config.yaml
intermediate_size: 2048
max_grad_norm: 0.5
batch_tokens: 131072
MLP neurons of a small language model. Each row is named by its layer, matrix (down: output weights) and neuron, and shows model dimensions 341-468. Each number is 500 + 40 x the weight over its row's rms, rounded and kept within 0 to 999. Numbers have three digits each.
A block is one neuron, or neurons of one layer that tend to fire together. After each block is what it responds to, as a language model described it from the Wikipedia text at the highest values.

L11.down458:594536466491501454545450524509439567480502517474488430501545501601472447542474500483445485498415523412496492468493436529434522522538533463557504422527488477500506518544537508524473527527553599497519466548482435497506495535509487412531438428485547430428493433473503554614476494572479519502498545474536495481568531405457546444541503495452539574475558514543538495489540515547546430430474
L11.down539:535462561441539536566486478457532500465521488521476559474455495481500530508514491454512463498432523431471529451500487512530454493435478542516534496587538509492573513439494517506564506439506458496542523518562526589425556547479459478525503494456500511526427523448441467554549567521515430481525474516604504454530501469515408527562437557541499512469452472448525441460421513512490521495471
L11.down764:536426512503475559379456492510507537531455489509536476443552497456502506502526553496500543503503483476532501535401646505499532414491489465500493432564489495523462440462470505446511572497465474461444413457552453540484492480546509470506520479485451491486449483467532572461507555516563477444485448550521447493408463419562533522504507558523426515535465508404560464484491453512502513534537
L11.down850:522477559524443482518470481525472521489497491484522525495558502510476506520467503457443454534535490420510521510483535504424456594570531531474524485491479467520461450495491488497486460561532582553568424582519562555483553479497523505548472503545587479475489529490534495514463419586497492525545500501543520548534524496499523528467470582514474564438448519587555504493503528494494480462428
L11.down1386:496548534540515520566517512486474558483497546521570526513456540476564479494536474521477430517463529449561501539488600512470470554530498506530444512495579481517478462511563477521478516461559433524490543530566503495496529446454489436501553415456569541473470553478458516493482546556487524493390494491512427543423419530519530469473495464550509618485516508517451530503566538479484512482555
L11.down1446:481499471508501417447492417535478433432474501528508456545524491478509543528465471537451569473531500564544533576483559498499539483523449429473522576517479466577501475491543454461496472508464521467478457442532466523494476440441507481466524476532449488530464467481553497440520533562591524516427469514575458518486532472460473481558522487523545511503518526395548505531478470471455546517449
L11.down1469:531469518471390529572532453522523532565450520477545470570584455485484561489570557433466498475542482438467521541524533537459531498500523608492525506549578482491589505510505498610462513491541505432416484485497473478504566505470471458607519491516529483468507501479487524522561510495485503514475564515475494532504485512474470521519475464474508508446520532558511600513478501529468483484488
L11.down1579:532467542504461541498575542559561560489499494457506469542501438497556505463619499515511485431535464467520553563539561465421519515458464451532518590511520458555505457460565464474521491476531473504438494493572484474523498451446501445526473515501524436411516540525480472487483472522486528612448518475526513499483482530512556543529489468545464517453466496492504621518462535526531520489504
Responds to: Spatial location prepositions

L8.down572:508489581410482440508543545551498490504484483516461466511504567531440493494524476553488475548533499470476529531513545426477559399596410438571460446581491453497455470572502511545522508471533485570489494477508536503561470427560495462514507557541530449538476506517551481475495447537492516533467422550470480485462513474482475539504551551486531438498464581435419414514474449553486538527540
Responds to: Place-name preceding prepositions

L4.down190:479539499534461470521508481553493482483547502521511488500539489493493550483530565491461550442537482527498511515473515529481549455477467526410546482582466451480515466495512525502421486500479476514440480444484531476480511495546516468533492523481515491503548475504503431501472488472517524512478535517565480512504538462485469496565477482531538473490522475477566487516446431551525490528495
L4.down340:543520456557539474583524502525498535505489515493535505534560510536480469523491564474541543481473486522564512515475481526481458495460509503451507518538459465528476483502529469495478448526456494474532516503498503564529496549539452438463499507516496512457464488547483532525483459523475529516509480520525532478495605513513465506534481466531499474518513438461522491484487444474393451505514
L4.down478:509563490505507464566468479556505470503488537518496488529540504542527519512551579446474542456509522522498540507484477467452474484441506483503482492532483446536486496481485486535420480531499474470559479512514518536463484507514505456487522492470524496512506525566547517479451469506452516487497506539514473509505549530507445503555481492514442506541535519464561500577499429452457424519580
L4.down867:536534499553488544516539471527495492470520557499467508523520510566445522494480520482467544453535513498560474507445486470481477479444550476475474524545474445536472414518591501509530491473475514481489529509531508548482449528570445470503497512505492434462458451563527483436434448468479509503511489535488508523488519495491486463529519453493517499518493459478515551470496436530457425564513
L4.down994:527555426555560509488467480483495507473499514525447520397503516517552513532443550474509457519489448441495457527490509515480562512523486495485533447514480553475537539480533510578489508542489478481459482523463534485565530497462464496455416488425513450575475564434516412449511496496548496509490522447436417513527511546484522436478533449448530475550497546482548452577487499432502506538494
L4.down1342:483549508530474455565435492477528503520432510526549525504495474538561512481521549454479556458517580442500510508489483476505468499439522482463491445512504522523462519508483538513432473476536527515537477501437504551477507498477487447511495460426492498500484473518532485469503491531439522475448494522501483470458515543498443472588535507486472484532524517486510515555519430502485452456580
L4.down1639:549559485561485511555537508569512512523479534469518485477526546511485572511512629506494511459497483529508502472460481494489478464409532494498421489508495424536567503469508482542482456518521450455559491500520476534459495523537443486476464543505502475461495486570468495469514480501397497529466497522513464482473536480525483504517492479486436532501523518460525456553452445408470455540511
L4.down2033:454531497451528515553514463451497435473473503506495447460489509496558435459537534436462499492528526471532478551515497488523538579457544453410538521522519558480419497475494556511444552499489486446503495500475531429489550427478563521554518449489544524521470533523489458494463502525438499479459484502505426545507520429529423494517517482501537527488513520491472517551441518528494530446540
Responds to: Closing markup delimiters

L4.down472:458446520412504543454558479565505495536472516531561429531509515507520490509534486479531544492477478522552518497481460458504537467591515492509500512494470511514443414515500550538501534488462479523479487471474510535508561471467554487553517490516447461513500512544525467512468502522424594416467550535510501508457579489535542495522454453509535505521574578512534510420495521526473578570391
L4.down798:474447585467510480462543458561558476568500538479519488491497457492522523533470498532545480563534472514507509499545535429480530478511524501512497524540462494511495430486440542547490525461500426530407437471540443529558636440466508518502557523529402502503527478536488527450507494539485527438474571552472600523471532528536469488516459442439483540516483520510575435452447519567570492530490
L4.down895:525522537507457488528536460540519492491605462516478473490499486501444487546496559510489491581527456477536424551552511493502489489531505459505478496519472521492492394468460552531535426471493462473496480467486506480541557511460491506511556568579406480474516546451482570439428551531479518393505497596433494523451577489533449464445512557591483536550502546506572492464485532463479488529432
L4.down1155:446434529507468475508556493618579490485548530526538475455529473495418533495456546484517502510537493480520488485525535455512504432526495460544548486442499459531532404444500538559478510528440429524487465481514497520483559424498511527450516537538417517547476497520541526487480497549496510424505495497417632479440540460541460498597504485460481504472541506458538510529494495502528487540493
L4.down1217:467413545461489564500526454523516526527478492491515494525491467478481524525481413497522498515500461531506510518531555433452530454572495499548503549507437468501504430473448530501536498482514475560453489492527469492518566419494522585452485489569439522541495464521480562573490473462426481465438497615496508556432577482552517483531491436446470506520497512490593435491489533522535519533481
L4.down1429:530481514509424443541506515599493487558486505494494531524445480505542554520430462405529533517495512547560485502500484459495508482541462511488508583494513552491510418425498534551494398430524465504533474470501465581533574508501500451427515478459425529550480516510547492537491556535432531421490472574457570478399499524517462440510507501461541506512481540506555475500503482514483535499452
L4.down1716:437446554495476552508568403526545529522527460511540510477568442480465516515501491533527504513500460461521474556496537360523505501561468522592541525507440538518555419491455568559528490485405429548493409423506486453493527466538440527497539520527405587487500497528514568505503477469500519464460518558497434500416566456506464476455547564503490545514507560447563507425493569455497521568460
L4.down1858:500515526496483476504497504436566464544495488473528566517510489480486556471523520535478502491523444478534505469532513395503507469483528489558549464467522460465513513443460521530449442473452459504497449479500558501454477453465474478517471505471458494511524521553620457511474524557484554420531517468490556501449516490413470444556512508446468572514503556463529500570505488494565501555494
Responds to: Digit zero

L4.down236:509516521501498494555497456456499494447435388531548519586539526545432476520449534481457472477593528473590499544485498510526473560495503474536554511467508471490508474533476473386492539478510488495520563455480447536489404448524445467567486500348475519458533479511503520503539517550444560479561452461541450503455531478475503497496480503492535544492520447490512490503515512534517552522481
L4.down369:470544521462540473556526456519541547532550467524561493536532505519519459504489590456499541544479479572503548531483476496520529535563541504500559464513415487404509482489507493486498545522529469446512498442486512522512481498497493526470474525378484531482468455505458444462510465509394420450444496555558494472471499518530490503458518510510547474485489459430504506483507498487497500494480
L4.down401:506514564538509551547514463441523504447450447505448542557513498517450466519456501496539406432652522463582502552490505496501488477455475503518530523476510467505501517496475483406511519547466527534403532513472466507519421507520472455590513478398498521442516512535513517469509579553433579476528435513449432506442515504451553498519432466504512529515495498506485541529492531506523547508524
L4.down833:514541485474492540511478524490433466501491500488580503623496552506451468530563562500489494470476454546526517462507530536489432517487504464508485457502504478480453525488523497449502530478491461435529505463533464497434433450541456503481440513442484461494487527531521499503511498506445509491458514501503471499465573525504502474487525524504516568541560545490536484544479526442493513500497
L4.down1067:488564440504572485484490504484494544513491500476529523560481512546473447488493531452488563548472538464593468483502436548514431553501553511521468426593507511491537512453578507472419476469548463487564493460591501567468455486488532484471380449470534506482468545492507525460504452590463506481483496552529544436518515522520500504472489441461578459418531419513512463479501517508480544527459
L4.down1068:500476468467550407555521442499499511514454516513517474540505515523496439482465466414447567508483517481533490551472521542490491589486494435456482404523485552504516518473481492497447479440528465532549451428506546515513497505514478498488499479488457430478480502506518474509520495469552479517480503546492556489480537571556470448517508526399531425487481401494470452504522491510496475566509
L4.down1729:500442463523503385570467429480519523518460547513505481496532479554529465520471483415485547448465518479481509517409575521509522554470522466503502452522462489522501463494467506492421473466496464546478461494514492509515518560464534503533565504540453480507479466507503489472496446492573484527494461471551615530488512537611435431553518548470466481533462455469536479431499490566449447582494
L4.down1882:520482433477552509505501502482471585514480491469496561486553451497542442496468499496621521595498443531487506493519530608571490566562543443460482527471476566477502489493491492484503497458477517474523485548536431535492455497472511436431490493495562499473500510508565428470529563506438484486486444528484496431479507556533493507505420553476465509488477490500552470509488501466479426499463
Responds to: Mid-name word pieces

L8.down1679:526496446613554444444509519398436463521505454495449483510573528498533470484480460496454481527503473475531503500527482528480511517578546496440468491521458507483572491469514494562505499522490443523483532458486503534487444487549481483532521465477560501540476534524513564411474464504488463497553459529442565468552571500479472560493507564421548475473479414410455481479471435490509508495522
Responds to: Surname tokens in names

L8.down1403:498531485517492470533481500518504554551537504484551537447420463509520497483553522473497543506439524507468494464479508453549571526504542466477477531496508488502424536551508529518491543453524529518534502513471512502487513535509548539504472547549492501531503500508458543490491480504527455518481558484532492528513509476521484465443456513509530515502512500535524469494536536506475495502498
Responds to: Section and sentence boundaries

L11.down16:519439537507524502534556484509500488547497482493475501500504506526503613465436455529557450551472468554532500559541529478491534533510557483516447530532506522480525462484470458529571547481515466492457494523413472455602459492547514524500532470525509445586527474505509512485550556466481506479446451529465473510488479478450456576491567501518556468481496497503524541482470540543496516459520
L11.down90:545483574531475530522422464499548560583537521554564489534509503434453507553555472546551518554537455505512526423490518499498413573437467469503487460464472469516422452568485479472468489485577499463455518494508497565510503482512556525461448582502529461516508470485513549572453594440508491500531556508578474528449512514502551494490492462378530535530501515516562488462482528454526436482541
L11.down501:530497518511490476489491512469476454447513415484509518489543505452559504472455536557543539479486521520462490579501508511451600519506527469539521451535518510467560538504465505526523466578548427463477472504504479513451499535522491536481539442532422513506523528495546515518488482538553438455538505525530495577482419647543496556526559500493496385467473493495507501501532492538509451548543
L11.down870:421483443528510502525453543480500478487548486519463444489480455486471477460451479529552526458569514515458473508482509565478483505484523434560584519490507607496478510479489475460504494492477468577430483479577450480434531506539498470564498442493457444505515512436512444491501500447497464533582508452488464546457546544492504483471521562474526492500506484535458497499517475473493557469538
L11.down1283:487397494562495472497508528483480522532500429482476497513520556517448545567459489518546452516483528456541438485468476536499360504485552490474468526500526514542513449454528464464445568449414556552495492508539473476545456517550456493447492490498570507562475468481562518478513467508453508541539548502495530459507482428475451548485521562436541494485529479483552477505527443425503502519497
L11.down1505:561397521511537440518426426474433475502516514505495487423516550487500557447467541488476541506478489491496498532570448570502471494506524479466525504449482519514496596479489483510478527431448554564531357508546474466458395508569446448487566495502530503475455487563497474470408456552492494512527481463418541529547568494496506580481508561493481516489523514502539527482483524540532508538479
L11.down1741:540466449573516472437538560537573525523533567550488554504550491478571539535504508512498502511612557511491541478444548533464488522426473482564550491502507460500454471608436469482518463507539478511532484473559522507479458504555498486504502467503468436531485531569461432481535437524458516468483484479514478513519426525439584578492454525470574512548502530490520536480535449471470529559545
L11.down1893:470464583474509540527485462533540481534525522474556522542565514475454515558530509478573499531488502513554497438472536511508540494412470559478547567468398535526457454555502526450525497539525542551499532444468422554525525494470568417489518514500444603518526542504501498507449518451551540516508491496444420531496521455515534479508518447515540508516494505503534423551511511490508464469550
Responds to: Proper-name final pieces

L11.down351:527506512530525493535507442485493484400488544550520556559457493502469539472488501487524502503521439527547470470485455473463461460534491500492538512462474439493550598525516494468473532420527525479471517507525457595491587510485447485463491493435536510460500517485477528474478477516448542530478548517547512479454501543396543416458558523580398476591544509544532532503462546487472473519496
L11.down835:518509491458488510511450460488536460454489486507519462495547465507476472529478542537526436503580476536500549494593479505483553559533520450516515530523478559532569512517575491517510511491503432508501591567474514450451483519484479481500454437490511539484514524482478473490478534479486528492455494542549478477453430496481474472541543472564538473418489452496504488494477574516553497463510
L11.down1136:508482489495550492423478450461461535496526508487496493494529491511528448487485606530484496542506502528527508493501494528529495488504569438541526512500518507494456490408528448509524498507409530528517527508515459472541506539478463441458516538468494510495524536503503493433554504465502462440475481515517481461506463532513494506555494561488470535511445472543511544453467556502502456521503
L11.down1405:491558458485431489479457513492449517482570505541514439505438494543444526526522515475482463528547443496529512528560540484499472513544495501535511490484489497489532528570511534478486513497493503497530512497480479514460527445463510493495501487456499477494511508531473492519457534546482489453524495457532517479476484494490514468453515544471512517475485487534504561517499486480512501479490
L11.down1531:519503530481540485525450458507465465513471476520481496509449546439430541546516530496465527491493442462499474505581506518502495485472491474492516462487501514544431496489521489502447443458539564428551484540415464504494546522539516481502552553438433513479457548471495531544439427551475504466517472490531506513508532532505542494505506533516495512513485502472533522525535451507506490480474
L11.down1551:457456485550503498485502496520522473526496510509467487529533516511483500514501525501512445549551439485513475505501482502513503455514446497505492483503494471532476554515499511487501502511473481507560476484442490500497473462487497499499496510462459496495477541472503542537501521555528448519489456505503507488478488473459520483486546502494483436486551444504552545477534466486543437484472
L11.down1662:504488481485512459521438560532495484438482451518566491434496552445530477533487506485492513592523489494453491436493530557544415483529448514531502525534494507572563518537491430454456515464452525483483498528483508502473569510486486471456453473542482457454426487497500509505484441514486455467473466498499517479519497503507531454545537486496472487472586539462523514554448503433528506537500
L11.down2015:496529470498560494483524518491456476500475510545462514531549496500531515518494494519395568527483533501495519514561444546468505524499558484510474472446484542439521484437497511471486456533445420528501509510518522496535572528519467440514541500430472494450509515522514411530491439569544473485504433493482543468474540562500534501501517568485541459421439455506433527471515492542525472519531
Responds to: Structural boundary tokens

L8.down449:446518511480507476527601517536512486468559485449544511554454495548529516473535456480542443508485447529488543468546484415502569503552478508515528495525406490494542450516525494459499466515554464423515473478487496453405469490488475528485474503573469419477492511491490501563548597452512574522524492524562460551524478516466463488496493506562504437471519524489542463534474492431466412563439
Responds to: Surname first pieces

L11.down23:494563511564478470436526519425482502453490468468493484558527506493486516488447580469528471505543479512542482527571543479557497469522531446506516509441517515481508454497508488481454468455490559450547460456508541519495508514508563515472487534514498509507479550507480488501484497414498523475467552526536562454530546529556535498432523557491504486524518519472488515513507511464515543475522
L11.down71:487518545505487477493404575562507484488532511499519494472503525412495528511522531493528485525516494491479486480589483543530532525539493496486527521497455494488471441496503517516430519496546549437494541530444541489424477490477516541507516527438538577452492489533503530529412487493483467526503528427517417543493518530543534469488519522484520460493536528459503518523450462467489484492478
L11.down840:474465528580519432509434490475498544497449467543576518530498449480511474545437522442518510574497459522528443471483508546519487504501477496555537425535553514491430425497517474475481429505575475492604546514521401491489473500523548500471503476457551550509508526522515572553521488470452480500477499469549478517488560549510516477524489489452501522485518517515508462527562516418525511529489
L11.down845:541529480506541462542500496526433526530521497468488468449458479527533465465534546582444527494479534531544421468540492541548408497510561508441495444526486441475519576469524510546587468462454544504451501497553525497489512449560464425552507531414464467529481569520593527460549519600512493474496428555448520472521502466498453523529534545447507503518460521437492497464490471484482552534530
L11.down1102:479517479521459547516482534532489549477527497536542501464475448483508476502518533510482524465466502493476539497483605451409479480514423525509506535497488533534471541503545479521561478440564520439503414503565507524428516438509506479527533508493493493505451569539453486459577556451577419476482567516517520521490561502481482559439496516532502497529432563477506493582495480492459513597528
L11.down1242:461502564536490543493434480545540474439508545532492559526452520531508546525586536489582496524513528622484517443435580501515494525610466508553537526424506569564536415484459459545486463450543497419517518488449471472501501470535583456500493452569525560531534467534523516505552522446491478534448562506548542555524462477504507498448565462442522485422563525442505521507484517492454419520532
L11.down1464:484464527576471550518528535487492551583498507514510440471516491487487495439502595493471472530446414490551460504550502574501584477533478455520471528562450507536499488531598558561464550503462473490455445438505518523591560497525494514489529407408473460493495544490487554565546465517566525453481559524465472471488470520524460526520563516491396484536492522522499467546473450469478407496486
L11.down1958:532423478477501499519523522548514510538466499581487484566470500518456495475534533520516529589506444502489493521544504508490502467468472498551503461511482438463462419540405491405493464489512455534491462541512436498489543446498535489517471452564530567510502518525537491476455527494498488536481556523568505521511399435532588497490501510492535508485431531597491479556530487497508419523492
Responds to: Modifier before head noun

L8.down981:461513518549498544537457450503554553442473532537541460539521513486481421515485509491514465498523516487528501480466513532542525554449422513502494486507533545514477517510497477483444480484518522523473525515426517542487514502447525523506534526515499641453546522528480490548482533500494476506550566502458474505453487445491516487424462566479519456500467478498488505521560467406503464479542
Responds to: Modifier-ending word pieces

L11.down105:442531480487517463523462506486489502481461490524519465548483534520524451592463555416497568563426467555526525544443504540480555509486455505514508510486464554466498443522580551415491513486483541488488459504508537538486513517522496382543500478590520542529514570501490467560498486465477508521448523508523489460457495525487508538505505545476477482498487518501560479514550512507514464488494
L11.down108:476465489575510498523528520482460471541505402536427493568527444568579507465468510512615520562543505505496478524527475512461490542448515460515505486491526532448523506475526539531503526594512482474501427576518533501502521512477484452439453529491484457495468539516524496543500575471510439518498497528530471417416505535442528539548430464490522456565453462464541445473523532471427487501508
L11.down227:506504504516469494555425510536573480524513396517472445532497516535464502551483440525528520432419542518498549488455447460475443584482552517460508468547491559482565544460493505471505473453512475539543457537506383469529481471512483473500392496606499470517499512468454561534451444518528468441528451505525505498470560485519475538451584465523507466440542591590488509507491538418497565430600
L11.down339:444535529470513461487502514533423471533547405501529512524511525486565514538516451547494500471463458441512450520493510548518518473457488482516501527521522578578471470493506490525488605535495515510528363513433458540499474518481510547512447496515447467557534482513459450443456525500517543534523448453535532471460496445491527517470521567565523579519441436507566448501488539443584496537467
L11.down1278:462517489494520435551498428509465557489503450522512555559499438575488480564515528511555484529470459431480503534493511481491479484476520579511399528566487517506450481500527496490492532492459521514514472461519497466495540539528480365437511564450439393515495478481543455507543519506479515591523497505423528501444527568500449520449490514507473531572519453528525483519554442444504495550491
L11.down1522:426527578490555444517556461506558492499566515492496515558558516457477500488482509495487474478580485515475526574493514491532547513456467447425480537517488541523518463607413481455463503524496522463482481470566552452559465569426511496424485544492512480497514463530481472489465514492556489447511533489537508502532476508496529478476487492540499449528480535489507447484551513552537476593473
L11.down1573:461501475510547498485474450528508481514510510467462520494500479485518534507479505503553478495465512482518574516417567453532526521507475518565444521537527482517463456452498563493485583560499486526530452518484473576495526493462434525454480549522465419496447490508482519437492502553547449504420554497511414463463480567511530444505515490431598454506378579482585543524484495434452461558523
L11.down1621:493427440495465430491552427464483524464462486547493467423487484431532457479502490500565456512497519531450495495445446526513616496445512537478446513480514509516544481496509519480558466457475510525504481473456500457479512471434553543478534516545438445468496496566562555504461513603466525520534535465511540471484517497503538515520398576483489522551440426491487463493565491433533507503448
Responds to: Start of split words

L4.down116:502420476528553434438491500496392480444513456445512494515498483560466486511487514456494413530456454533512560474492474561526544517584524470522460504467507563508476500465514546527529578498487473487527528468503553587543500508470423463453550463502522523530455488485533558433484418515507521462479474571475538478520515462566445566510451550517525458525509464511503465501506481502458523487426
L4.down293:468474508461494516456507523517519511503509465491524513528487535546423457497530450516503505603500490491529467514508521459541514479525484443503571511460509496477489448524507496468506576444517416506506438430491514532484517487491490501501474548589473416535512493503493495469554488544512491468468485462512513463513495476555506517414490491516474528502529617527525531575462538561496432499514
L4.down328:450520548492476574507516503515569514521531497451487465492545553498518433560484485519553487571532518468506542462488565553516534520465478509452491515495498567469484456517432522504479431572505469499490481448487521469506547562532532517509439473479519477510564489461558502444467574523486494476490503492558441386534526508533506467472475547574466541529448461579492483469425470473461472538453
L4.down688:561440514507481445504516467503432509484497468508531499566458525516472411480555561532527527548488498560499488529500532481503493532439491409497478513530599504479408461470457486527493498549500495382483432472518548481446471531491479474527473474526530578535552462447527482490531517487521498466472517543476544535449435502453536489424433520497460532489564434481509455514448491475463480577458
L4.down1140:474546478475560534529485457481571505454541452518515475544534576478492482472482517478487531496550498566513527506432506515447523511565466429492515422561451447498536548528525492521488521470501457533528465500425486523526517528542502537503537469430477506509467421556452457448505497559433454537472554507516527449531446425566506503450558566508523590472443519510490514519499507563529514504475
L4.down1651:496566485571514562506539478493469446463490512477469503474545579467481458484494532494482440513424531520489591515541541494531509493494474471605442482585484567486522542484509471505472523447474468469446470500504570540510496485523468516461526522436532520479472479494512576479497435551490495498533491484478481498461493479538558517520512507433484535500446437500453475511506515535493500444517
L4.down1657:471488471515555504459454470557475551496544489442519505499546495506484484470503495504569506494466501529524493512505561552502476535506501467554469496564487565467478542468507555567510489518473396479496449526504587538498510489462402460478520523481478578444456489484514554439496473522496561494515484481472552463529467508564515567506538579510472517528482412466467509487522513496492486488463
L4.down1967:545507464488500493541564500559515550479519508541447511452522493506481448502527480492509601474535525491529462544499465544492541540443517436497565513532519584492447524561449531511517559492491471500442474470451501536473536541522468513530495481474519554524507462533484439455474465521511412496530504469521441497555531469515485531525498481470524466482505478492491520433520480529529488436501
Responds to: Pre-noun modifiers, nationality adjectives